Weights of a small transformer language model.
Size: 9 layers, width 384, 6 heads of 64 (1 for keys and values), vocabulary 2048, 19.8M parameters.
Training: a variant of Muon for these matrices, 7198 steps.
MLP neurons of a small language model. Each row is named by its layer, matrix (gate and up: input weights; down: output weights) and neuron, and shows model dimensions 128-255. Each number is 500 + 25 x the weight over its row's rms, rounded and kept within 0 to 999. Numbers have three digits each. A neuron's up and down rows have the sign that makes its largest values positive.
A block is one neuron, or neurons of one layer that tend to fire together. After each block is what it responds to, as a language model described it from the Wikipedia text at the highest values.

L4.gate153:486468514487479495518489481530494516501524485480472484497485477512524501520539483505500519499522473528519517537467493508524519474499508505492510527521482521484532526566471468465468481478486507500515544522499491515503494550542522502483505501533496500499517532516474464529512485454486511466485506534506483475481550536518540448511531540473486526481475508536443463505469484475484492478511
L4.up153:477480482462482521520463501513522525470482514534449528497513518525526510475498524517486495435496515532497476512487507488491493527549551514485518492496456447457533534523523448545502512502528495505508508490479531487534494459463510527506493491494489466487530479465522511511493483561455464455525515486522503503501493516507506482516512510445476545471503472516493458507477474521500464509514
L4.down153:511481541494513507502506484528528480550489516510491533499498500524528512534532484491501494511519506491549523529479470482520478487533490479539509487484510521505471489531571508518478536520538521528532486520486481482483517489489530457497519483498520543509495524474532514481513515514513532492551521510452510521485499511506486522521515486472528525502474464527503493497519491543499512465527
L4.gate159:519473549494488492504520505505491520507469458543510499500470489504481500479512476496503503447458502460475525522502453487496575501499493482519506513475518484510517530483505515504498467519534489472513555521533515494483465508511502464515493500481507484536514433504459491501470507485462535514483528525491512484506469479503504541499496446491472525503487504490471492494486548537439483442501
L4.up159:530483505472501485526475529519500532486498460529499465519556526489459528475498505522496523470525528525490471520528474563512496527519501489533534493541489535508484518510498477500420496517545522489537504492467545515512522536476520491497507527528462476526500501520449512513535500540472485448446515499509512497500462524484496483518554537528518476486479516552515550500489488511507446453519
L4.down159:515505550449488492447498505483500552509459507509459509496530486516486503503543529533496431497465460517536497461468520528470454544496479509494492482482556492487513472528482520456471459514495514504544483522473483506518495478460515491451504512494497495448479495497502462512499523469559514524487515501496536534465509528502525490479520484500528501521500493465467514516465491458491495471499
L4.gate360:484493454493489473492533455472462489482490530500503462490552524524473496466526522515527512538513493458499499488463474514523481507468527498486532456522483483506515474494428521500471516535475511520545493468488522506489483463479494484529499501506504478489493450494542469493522491507527511461461505547518471527539526493496508508506484516540496493542534475513511497522475519464482529481523
L4.up360:478509511503555517485515541489495505517482501512469504492495462486536508496514450472474481528427515529501482490517552492534508491509508475508502511519484499479477496501553481493511543506465521491509515527490518505450499509527534513529501502504550505490496510480542493498478499503516459481498492473495537518495504526549522534468475514509443520500497505481496525503432475489437515507524
L4.down360:540495482502529511469468450491469518496475532517484505499499494574508503483513471485507502457486518474535459493522520460492505548509493518468495523534488456537472536499508520489472496487533492491479498487526465514510468525498499488482530475479487503503552493530444506500447541512499481511542436512504502497485544490515518518513482477530548498496458480503537508487441530540492484476505
L4.gate1298:518483502479504526512441522499548502514553529493492491482534527473533500486500478496516499477496536555483496530490488529528478511458455517518491498469497511489500544458450508493527490507503510486489479485480522455531522474498516476478512515478532499522536514504492470500471504481513518467450490529499507496513513474466488494504508512534502516521516512486472527513479508514480490491511
L4.up1298:487512497533503511465524507513510474460557453464498479507559464484508526529497512453473493494494529516462516528465498489492514525495529480499473505509502505462495536462454532499480470499500488481498447490462484476509458493534485529515495527498503494526494516510519500469460517494506448541447515498515494477497447479513556474511549506475513493522506529473503495459486500521469532484540
L4.down1298:523494482470506482543487469498526484542516489479504573501514505488467472517531540478484408435501511471498512493506471514532522541451520519482519502522545513489464504497515524521499473483506494499504514497503464502468500506487496499571490471507455532489525489515470473509494479469480478459465552475504482519524497515508498482502524514504521478500508465511549473484518512470495504472539
Description: Infobox field colons

L2.gate232:523489506528514535471455491535494501492443466506509470507512500485498485502465517518478531503513470520491447512494513500467473515519460509526503517490508476505549477573484512496519489453443540540486456509503535554521477518474491490489490485543486515535472491533528458478500530532536507475492476479507502530483483465556519522481498533500504532495472516498500481496533505492504509502504
L2.up232:494476490448518524497497456535520509510502494513494474491550493500527469473485500521492492493478548508470485473523511458504541565511509495495480522490445509515560480498487501553516437498494564516495455494504525488497457523545515493455460489516550518543506522553530492468468511504507479490521492452506503482480484469522561522507500508482504483430469500507518464509543487482493458454520
L2.down232:457513505479432526497482530542487522510495535470519530524520501479478542474493485477514469489538501500454507496481494497532491492499471473525508504437465526521502505513487523502548496489517523510460526481512544487478458532544479505538519505551525466536499489479502486482487501513486502513481460488516496514511515498519443515475504485488525533492515532534509499504526495551516491498533
L2.gate970:526518476531487530505477496479532498462509485457517462494490493497528499490489486480497485528505469514490515475543516473469499444513516492521440499546465477531520472477502486524487522486497472482512465479475525487495516522477476509502452473518482494528486486520479502455500446504478472483497537501514498515434500468491549508463493487514459489446514499487549453527498516509459460526496
L2.up970:477516498479424491494470510497524505497523529472479486497547546512550522470501507476429499517512460473495514490504519488480500468487560534526491483562522529481522515477513486517479526471522499507501513535506511483504486537449486490484515522544480489517517513503486493477490495470469530466493465511487496494505520492524471516507479521492497483474471512508490492491508472502522515488526
L2.down970:520534499464498469520493466507511494492497488512502523561515521534498494466513538555465444476503483513472535478516546539521474508488463510535495494478527453488456556490452528565485553489475463471480494505500490516518505518534552509540509519536442498490488510488494469512506511486446552469462464489470524487486540465495493461548520528486489473533480499503484499489502484490497519521492
L2.gate1487:541474487466484453510507506491484521511495509523502509526469493501495529494483523489467482495506524506494510485500499505497498467533489507492472483520520503515566539510470448499492483534539473533519456494532495498487508506490545488509509479489563545490487470509479511498480541491553504459498468456468466491530504487478526490513478470524491503504510530455485491529494500523443489537458
L2.up1487:510491520503516478563533475484474531493493537498537550489503533520498518538534475542469515525502471527441503508518536479482514480514513465519467519540527505524507523459496474512500490499483501530537515476522520524521507495487502503495487455516557541514495489509487495504472507529501470465500518490522526536516470492499498457476551509483516506504473500495510453504524513461422517481474
L2.down1487:521540541531507532540502524505466543525514521451496561527544505526441534549492522480495408486523492471504488486503520470475460526542482511568492502481491542495545504509519495546506530499478505488467475451513490518496515495489516503484480527519530501521458517509524517502482526500504504498514483510480516482555505479513472495529518485494517467509511540479557489480487508491484495508527
L2.gate1534:486468527528480474460495494498498503506475507538480483520480530464533463484530463492466512540508502494504485445491516495475491494469523496528514555506481534467479497501465509502544501491477515483540514508491522553450481530538534582497515491523524436491466515495501505473529497532512468548510483512491486524527493482474469545490456514491539472479493487487542510481513532488497514471475
L2.up1534:510450458524485520486494531493539448489504505521450503470511461486518472529503533477520501479489483506484512512516523554488491516500520501498464496480531554469519502496465484527551516496492497499515508522513496500490492528460466507468505468479499476456506510507460492497520514509489528455492496504461509503550520542471506519483502516492501528460499488471490480549518435515512486508520
L2.down1534:508459527514489473502491493548502552488508503490508494492519478507505471498515472488467490475534486492480498531499503543503499532431479530501527490525476515487539553481521499518516493522440466452513522515531528465458497500546539493508516476493471527516509451507481494496494500515560479515515514532531522528513501516528474532486556517483503476505531538489488518489467502501512480554475
Description: Mid-word piece after short onset

L6.gate100:480484534503518535516474536449527475484495508505479503533499469543494455508531471496507486514521505486498483488477473472498481525501491466489503537501478462482528548467520487519513509519481474502530481521482513470484542488493482535488481491525517497524506500489492490477492520466525537484511504535505500492489492514523482459531526509492446548523507518522520472513487483504517491518478
L6.up100:516434550515506497518484493495507521544510492539474544530480480526521511454527459496538482514488524531472519537473520502502486482490505513528497511472527525512446530478506510512496509535504524471508501460558486560505518526472497507496495460494507502473484511509508487484517531459528455489515518527548492486455459482528488510500496503461519529543530520473556483482506479445477509500519
L6.down100:524527520522515538492513488452533497515503497523480472551499524527474502509503497473527522527521514512524457517510456508558505520503469489514498503514440507523503545494493543485519490489469484518503497498503547495509539476488481544506524476531481500519477505517507527473520476509541518510482560498479487494499477548528476497556509519534525468524502509436510474504508490507524510530563
Description: South Asian name fragments

L2.gate58:523461536478510533488509545477507473507476500522479506491478531530494509514500509514503505493528491503507508508527502479477550502478494477445499492463479540518522461506482511542494498529528507492493489509454489494517452490478503477515518470501555470502482474504474492502492494473468498516544451498494450512507481507516505547493483475477527562478510492493517495523508511509450497525497
L2.up58:493499509476495480516487483502481454489468503494509490544486481516459479502471497486476538502484480514526517485540492502498506502527519502531503468503482534465478507501489495470502534479508495495526499493522471488570507488472533562586478462482535489519480514466489505515486508466526504546519521499508496476503490525497449488499451519482515520466510485479525476501551509529484434508489
L2.down58:545507527505547503533457499456463481484465478477506467518504454518488495462479522492508508535508512523464512545471502480500487510507531539494522493495483520483505535479516503523540457490491468491477492527528469517503462497496538522460474474515525496499492463485510475511454489487528504488467533513481484505526478540470471536469507491454530524485533501488486516550517560485558444517478
L2.gate66:490512487496503521520478489483454518466507468512532539476541497491510495465515493493546511533462474518472463450508494514522489519498544483494510466534502522498506494471522472504460503535458520539502483464503545477525486485546496481504504491496505512486502506514512532515460531533492508469488487488527528502495499507493494534506513444478503520461467549472484531488556487504470502485489
L2.up66:485465477500514497493504481486483488515516481505513462517522457518532489474534480515480478516455460516542457481514516496507522498490501533533518501501541514469473529506521519524463540501529494486477519507531499499487483533539528512516541489522499491476508469479480496501550492496541467539481528530521514490546513478487491548520575495513483504542545500462497448514555516464482479501449
L2.down66:510485526524545532475490546524503468511491506506535475514545499473517490503515478470463445521495493474487477502507515475479476456514478497493538429491535514524475501508459474482488516537536502506520522507502555500516552504475539512472487521523513499534530501477495480519523490507469490485481514502502534500554486514490486461464477469522509487509526496493541462504492533527508474515484
L2.gate329:509516466512487478471466516520504502507513460509547499484474533511512486452462497493516492527479503520502505507511499523521467498510524469539518482487468524520481456465496438497497510507499499526518513495522490488468499487508520526484518491487503502502489508536511527470469558513465453533515528476467513561490449499465487505505473532506471476549517502476497498463541511533506498503481
L2.up329:549509468471490492501510523507495484455492498509498485467485525455502463502531519465533492473501509489518448492529494501476494503515487477525489525491499500536487517535545490511534506551531465529525471480509476528514468480447509504552451504476502476508556482489546456481497455482508529483519513518499500496498498491518490479490548503506487503482503530531486477505489557522454488572507
L2.down329:549504511477520486515479514519480465482498504548492502473474524490491464458479520496495500500537514496507466464472558409462507539513507497533500491498461506507463553508509483475508475534470516452514495475508486474479474486531476494509465533449449516526512496525512492500477465485514481508482521521502499476492490499535500488490442505482498505529509510464532501482512504487501508467516
L2.gate1224:457469477503487509432483488516529482478492491472485480517459482507493458471509505531519519495528515531489494482500521494524471526494475499496509540497488504523449509484471501466465504481492532517490461501541496529527508453509499480532494431540514507483484486532486530474488514497473545483476479495501497553474502527511484475479525462521487520470510505542553566515564487506491498489505
L2.up1224:472499498459536498497488533473459487521476502543501499508521497469524462509491489469500506511512494524511497510505526535531466454527505460454558471474461516510492467501447506527497487536535508520475492464513515500526471452510509524487526480490534510434527492488540485460477528487525498516529487471530507491487501544457528487481536467483490520521503534445514502486498473507486522559493
L2.down1224:543441491515537474477482465453452492519464474524517476527494507470506512473502457461497519472490511502517504514516532534464450429524496498443520470541490482510511509535466533493521514524490486502545502494494485479479505497473507516504524530480494487476537498513539475515515501493503474495503474491516527480526469519530527545503496511491499514535483483469487503499525481491523484510544
Description: Mid-word name fragments

L4.gate39:449485498512494515494553475486524463516481492481512478525499483522486497540483523511489513491541450527470489532454504484473461563518484503471458462505474509471503469501499540515528471497528526511507501537511459483512487504481494539528485540496514515482501511552525448560543553521470515546518472500453514471517529528471463472502483505524524478502503505490502495495506491482454468480475
L4.up39:509513522511517559477508471526463482490457478501525532495500490507495534546465477473507488475512513497500490504433492484498525452495489484504464485501507518482497506475464512439510505483529497470457507569517521504516527520483492515485515477535479493520470503515477491502502517465481486499519489518492527499519462503465498547536504518477490512511503535454477492515497499536486490519487
L4.down39:486493508486528482471526459482511489480500480478520453498515479522504551479553496531480477479496482504536520434479501502550526446525457472523481479526470511495475538524535461479520499527467490490464545502523523504473466466530491482488503524511474504496447507477533494501517480514498476545508511473539514528475513483482510508470516442484469496522476518498522492553489462505538532537509
L4.gate146:546518488482501482505488531524474518485504526488513496525510508510550476442511499488518501470469490465469541490525505466478504506512519512468521476495481481435534482531582469489535531479531496482491512496483503454512526481488496480529449516503490516483468475483505504491492509520509523525543466521531525508524522447502513497515544534419469461484516514549500479492503534489497517497490
L4.up146:502504514444514523521477505549506512473479468518470473511516511516510444461533502511483486518513541534495511573485534473527512546466483489523516481465522471487502479451509543524483471475503485528516484481462474524481517513494505471547498488471537485514479503534478516526488508484498501493480517563496548497516463486523497527533478517479502505442485495508522461514533526517510480548491
L4.down146:502482495490482479501491525525474514498489542487500517506527503440432480474530497503491513454527516504510565523505489510509490504527493536520496449481524493466510483463501462518467494486461530468489501511490506531495485491491532503536483489548472495527487512492475514508537501501498498501525490482482487487516497434534508524538507470479534456459511471536525468485457514496464483491497
L4.gate303:509479510468534524509499553564513523521490526496491457547528459466480513538496509513478508471550491525481515490511497489508510523533514511499494537458515496479497498512498510523467565472535477515503475552463491503477526506445555499509503470498481494509466488501472543501481502542537517463515535494481513488454524492514436488507533546500499525496538515480486529476571536512510517491477
L4.up303:486557502520507505504503539515493526505455492494534482480487478492481520547481534513515508488500517480528502496469533547467538470537488524508496514490495496466447545536547512551536494468523494464521481495489496538507522498535503554510498502537516465481442482532487508426522536534489549492456551524483525495512501465499470468471507516479501514517477510508503520509500528504500524531454
L4.down303:533512547507493498528507528541510474519495502508520541506453445479463512519506522503471430514521552504485525485468524536449500498517464505482506507485502478502519474457505492490496513521494525454536459523515487514470511476496499493566492515526477533495506510521496531476527528512518553530515508502500505481525535481513506559499479510492491456522545544489484519488510510494495475504508
L4.gate1493:497526493500528532525511488524494511468503517517450558508521500498505455483515529528499495517468483497505531528503532476503476487524477553529518449526514482508486537506506535534480494491524494482500517510508501494527513525495518523508486530523494484493495509539541509499481498511511536550520502507462509515519483503527493480465550498506460537477485471477509473512515538528507523493445
L4.up1493:492507524508471461546497513516503530494491489519532539460501531507471540487521539474515514511481497513447528555466513436491524506548483536529463530511525483459508488493545503470513492496527542460459536492483522531464501471518514479514480498468507485454494497495527493540521499485469493503524497488534527535503477501494564523480516485517505514519486532497503485511549526481515497496495
L4.down1493:547482534528469469496496503515509558484487520475482490486503477552507475481501536551478401469511561493472513521479523460487478523527494510505500483479523455505530537475523470531482524470455511502492485487490510527482482486531535466508527519504501506472477501546532458473527541485485517478559515543486521573487486511503529535468534508477520479497540481549476510501486528538491477505523
Description: Word-completion pieces

L6.gate1313:508492500545546500525528511515505521526530453459515520477474433495473494544534523513483525521518538469508442514474507496472473526498514509512498449495505476494500445498496455534476512495549497522535517541479514506488500508466504497476532470470467518491484520525511507468511522505503540478459499508457500526518524470494479458511497488468471470537477493521521490527500517541475467482480
L6.up1313:501473525569494501516482504534471471487506503473524497519482471475523542485498496545473520537512509480510539528498519501470489488479521524532545460494514461520510486499522496500482543551523504488545508529509518482485543476485508463508502511472535486527467531481493483480488519514467490451471499489449495513496531446451488535478519522508474507524513523476532479508516495495459493503494
L6.down1313:514504494525479489529536497564466492509478501504539498495472482479475539542474538442500537467477488478509503501463475479509496483509522508508511471489488541490495491545461452504486495512508509518482500496508537513504542517534515520507487471504533520507478519498546491528506502500485498460446524485495508490499508507486489522498460445500462497474507527461478505547489510508519509506481
Description: Architectural description fragments

L4.gate361:496481483521507551514460488525524496516470502500475504548459509501504442498533520491513495513507478513544468529527486530526516499524489499501465524522492507511543462508508520524473466529526513464492505485542521514527468531493477504491511495451510531522524461505486510479507514474587508460489491528524513484480506481494538537528504509497479500494487544505514510486444491541530483524486
L4.up361:539497536517534518480521483467511476475491577509488494558480516511533492488496477501502517495505472490496499457475497493467495490525496454466506511579467464497515480467518544531520535529489484486487495523494501486510514501464480477534551481499519508509454521505518507514499492528499532490543475516448492491465473535480457467505502513524505504532528471467501483461506516525533487527531
L4.down361:500519504507507498459524503514483531465488522503512519506492489479498511490521476537472488499504512520512487500502513523489520472516458516567546522503490501512490464493531504476479551469510509475516506439497505483444470538507494519518521519538501500517570452507509510524524492463519485470501478496454482502517523555523563463502489512525470479513458502512510532454511518503543520468481
L4.gate671:502508531492481550495504501501471522504518475472522524509449534491506502481468467517490508470504503487532465486453471506512487505492453529467527484499440516512503480460534506535515512525492472505561478541508468459506487521519453460514510527482551529484501488495465487481463513476503471491474550490479477495493484553515499484517484506463514469537465513503494492512489529492505498534505
L4.up671:522486477512527510514497498524497443468483501478482522490485471488521511542513481492545498485514493514510517520466491478497444501478519479531526472487500462505496501486529522500511504524467484496497472454521452518509564502537524475543494526499508497500507524445487492540490527491487497476497492498556486521508539501492487469540519517549453497493522478503515487479514473511520500537499
L4.down671:543514476505489502462483530505529538522537474533522516497486485495486506504498500506542520491507528446509480502520519496515507499469526536476509546529501528568539525491516495510484501544492507485460478447489500480470486452523458516516524495491536530510500482503500525486487501506501482573495502467543488468495513562529481506509460465502508495502526523457476473468491476489507496532496
L4.gate817:507497504484495423489483485459501483478469490515483546532463489492497493519446473468522545487492530519513535525490509520488515550463448504484529472514509509497509521519524486522485541506493506479508468494518529527503492504491554500527501479487498500496447477500496478466527516476499515492498517508516481513509508471492482496473510506481482557506497506504477485497520478511508538485490
L4.up817:492532526533542569503485525503494507571508538496529541520486498523497491514509521539451468539561488461473542490486471475530493489487524499537541537517489506544485520471514498509513506492478481526490529499526467495487503525501459475534538460506510516490471515479499500490513457434484504520489491494452506546535545553480462514521538474497486532493482503501493494515440485510484514515531
L4.down817:565504550519480515514472524467483456482474509539497463497483495486534503535517475525544544511526475527452479501540494507502512545501502453595521513537451502497523515496548469488507518480474441522476502484510536482502481476469453522479510534508445516494489478536529501474516484501496513468501507478484481506526557516511493506484508486519508508485446553522481486483485504502515494525499
L4.gate1442:455473531511543524502514494486532517513568446524517491526462514457504533539467512491478498475508494498512522497491485474518478477557476498537508488528502447484530532444530456514527506515508512540549465480549519452508474516499528507511509538467470498491544511558487506480540548507486513491505521488519485532468543455546511492533515504502496505463492497507482500508475535533565471488489
L4.up1442:470498550502548525477498519496506498468483514542504538517477471514489503509494499478514504539563465533518496483475496519503508501520511494434474469525521499508496473496478502517494530492456451515503479485513529542568506485533516502531468549468519486448490495503520493531512535484488481519513473529503460520498511542488478484520464432506514519471525503511500521509482508520520515488495
L4.down1442:460496538521519526511472515493486491488462462493537523546470493505446521496497490512528506527516508518520493498536461556482485478541533492493532534552515511484426492504495463489502503459459475483484483520504517496477527497502517486472507495504469452504519471512482495495507555513453472510517524500486489486457496522521487468500536481518490552484457454512464519503457484490497507502505
Description: Mid-word name fragments

L2.gate325:535522502465484503527488549499500469487527484451533497492489500516466571545510515486477506542503495569534472496554535493462468508481536471500476473507473525553501512474482497539511497507513504504543483460510507475506488512475460506490484504534495492516521517582519495500529492523522517507534568512511473528507519501473517519479517493479469512496464493493498509507483469470488521491510
L2.up325:524544487524514506503467477537476517521480494490555524512519532498522479531494516539462539528501501548482464507544507468448498513493489491550491482494486485537485527492513522538542467509496515520507545474475450488492511449514514451496509475499475446482506551537489532520486472443513559525505523520467555477503482468482464473475479524526487527475516491482522523494536466502499508480516
L2.down325:522541464523476510494496478520485501541498487536522458481520524483523518487501498494534469480483531501526553547516461510493525506520496500533461509504525467511486511481522516526516508519505510536483534466453493531522538468523536478482475538480507511512530538486530509540465486534503550471491489481495516522467496525483497465493474514494489445507509475503526492478464457508508511495576
L2.gate1415:505509500506500508486449528506533532539429507510508481488514520484496512513505495522512505496519508522516481498547509528511504481504508487509494521488522479534537487508488519515497516498542492462488484530508505497520506492503520489512496531482473473458503446483508511548483506514516491503484521481529511483544516571529534542449490526489497480459493538467508497485519504451498496415479
L2.up1415:530519490491483499528489498505509531459501521507510480514465521472542511518495479477509477492566503514486461506491470497498486480485474483491468550510520501484578553489464494535493519499478466502482507495474430505515475506501514533554510501499470540507516479485492508453499551488476489520501495489505476452513507486476487515436508489516493492496491573485493506492438514481478527432501
L2.down1415:466496507476501466471505520512501508520491488477522524530486482503477470475528497472476450588480439493507479502552485482529481493509466469513492521495454473485462504508512499518500497479487490517449508525479520485473517543516518537489522502530497511481480493493518498510521544452504457523519467531448508520458474496523491474523511502513504470522528479564514568507518552507510522493533
L2.gate1455:499475509502508488504489492489484519489480514460540535486458512481481560499528513490465494494514502467520473530477504492464472489529527464458527478540500473516467503476489515529440490462469501507480526450519544498511524496504512511510486510467495533474504520493527523527475490509467510488469454463492512439556515485544569496481526449470511468506481502503496475468472495540514524481554
L2.up1455:525488506499532513474537532495565504529497492501516508496486467494546557524518509568472508515484450502480522490522459500551494491490463488521484518481540499518513532532526541510484482486469583519522523506501490525474492474480486512525472491541504542483521518489486485500530502442494530487518502519534483536530502537517506492502536462519505500507444535507487486488525499487460516506496
L2.down1455:469480488491504494508443556463524525530514522533468531532529506505477534515533496500432526470483487484490520482521441489545468502523516497497521468467500475461563538479547524524493523510535515515491485515472485501482528495475516544483476526460511467512465536512525497519479502496521561473499492523499487541540486520527477508507499483510534491509455473523484522511488493458470483540506
L2.gate1489:466507505516517467485522472517519529497521493508468490526484508480477522444480473487532523465512495496488473533480532509495472478517513513515514463505521454502491540460500493526461507530490491517504557504521507481511482508529505479491500508481479529470510519506568487495461521462465507525459499531492517503459461489530512516498492492491493553466520500508493478501485512505494453492508
L2.up1489:455476500469506526514507462444514483479497527477479487518567506494534509517517505505479497487506484495497547439484465519511509478468447565496499519512522514505520464546511506519532492480475494490497483569520483536493525471525528530477503497475487463536473510501452515472549485498493515547506457492530509490531502477540471493482472494529517487485484512465522530482510502469536495487497
L2.down1489:486520523490501503506507534479522483501494555508506478513491523486507492474514494477506449521500493537514489527490535483469558475531483524486522498446497497478510498512492501511510488489472503532491438510513440529536487461461514504483478521465511493455506491471455531500492474503580518483514493510523521499484518447492501501470506522518503502543515504487477517481496462487477532472510
Description: Mid-word completion fragments

L6.gate165:508553513546479430507483533420470497477570507483518561539531435518494508485472540442500521467527535492528525481528527485499488499512486512512487523528520506511441428523499521528470486521492484475477486492519516480488509532477492511477498559533469497521511448494466512505502494485471499495463517506491495499498526451535531504473511496488478480532501468478480502482489522503496505493502
L6.up165:484535455551498493517430469510485462500480514555507499541487522510483489516517489486477534446454500558498532525553538505526467521525444478547488529469494493487496516522494522518455487479539525504514510499486481471492475473507488474532505492505538524499465464491449512514492481522492421524510539506501441558469469508513482534521497533522538502520533501478484482535449517503504469481468
L6.down165:445505545498500494545489509501525474491497525503502521486447492513455466495513540482482480493456475505500490489473472505493541512472486508477505493546479534506484474521518483453487528466505533476536537463494528505497493480516494504465491511500494510462476479505525515464511467532521499520505527509462518504538518505510530461477475442489484468499459488546516441475512517500491476492559
Description: Infobox and table delimiters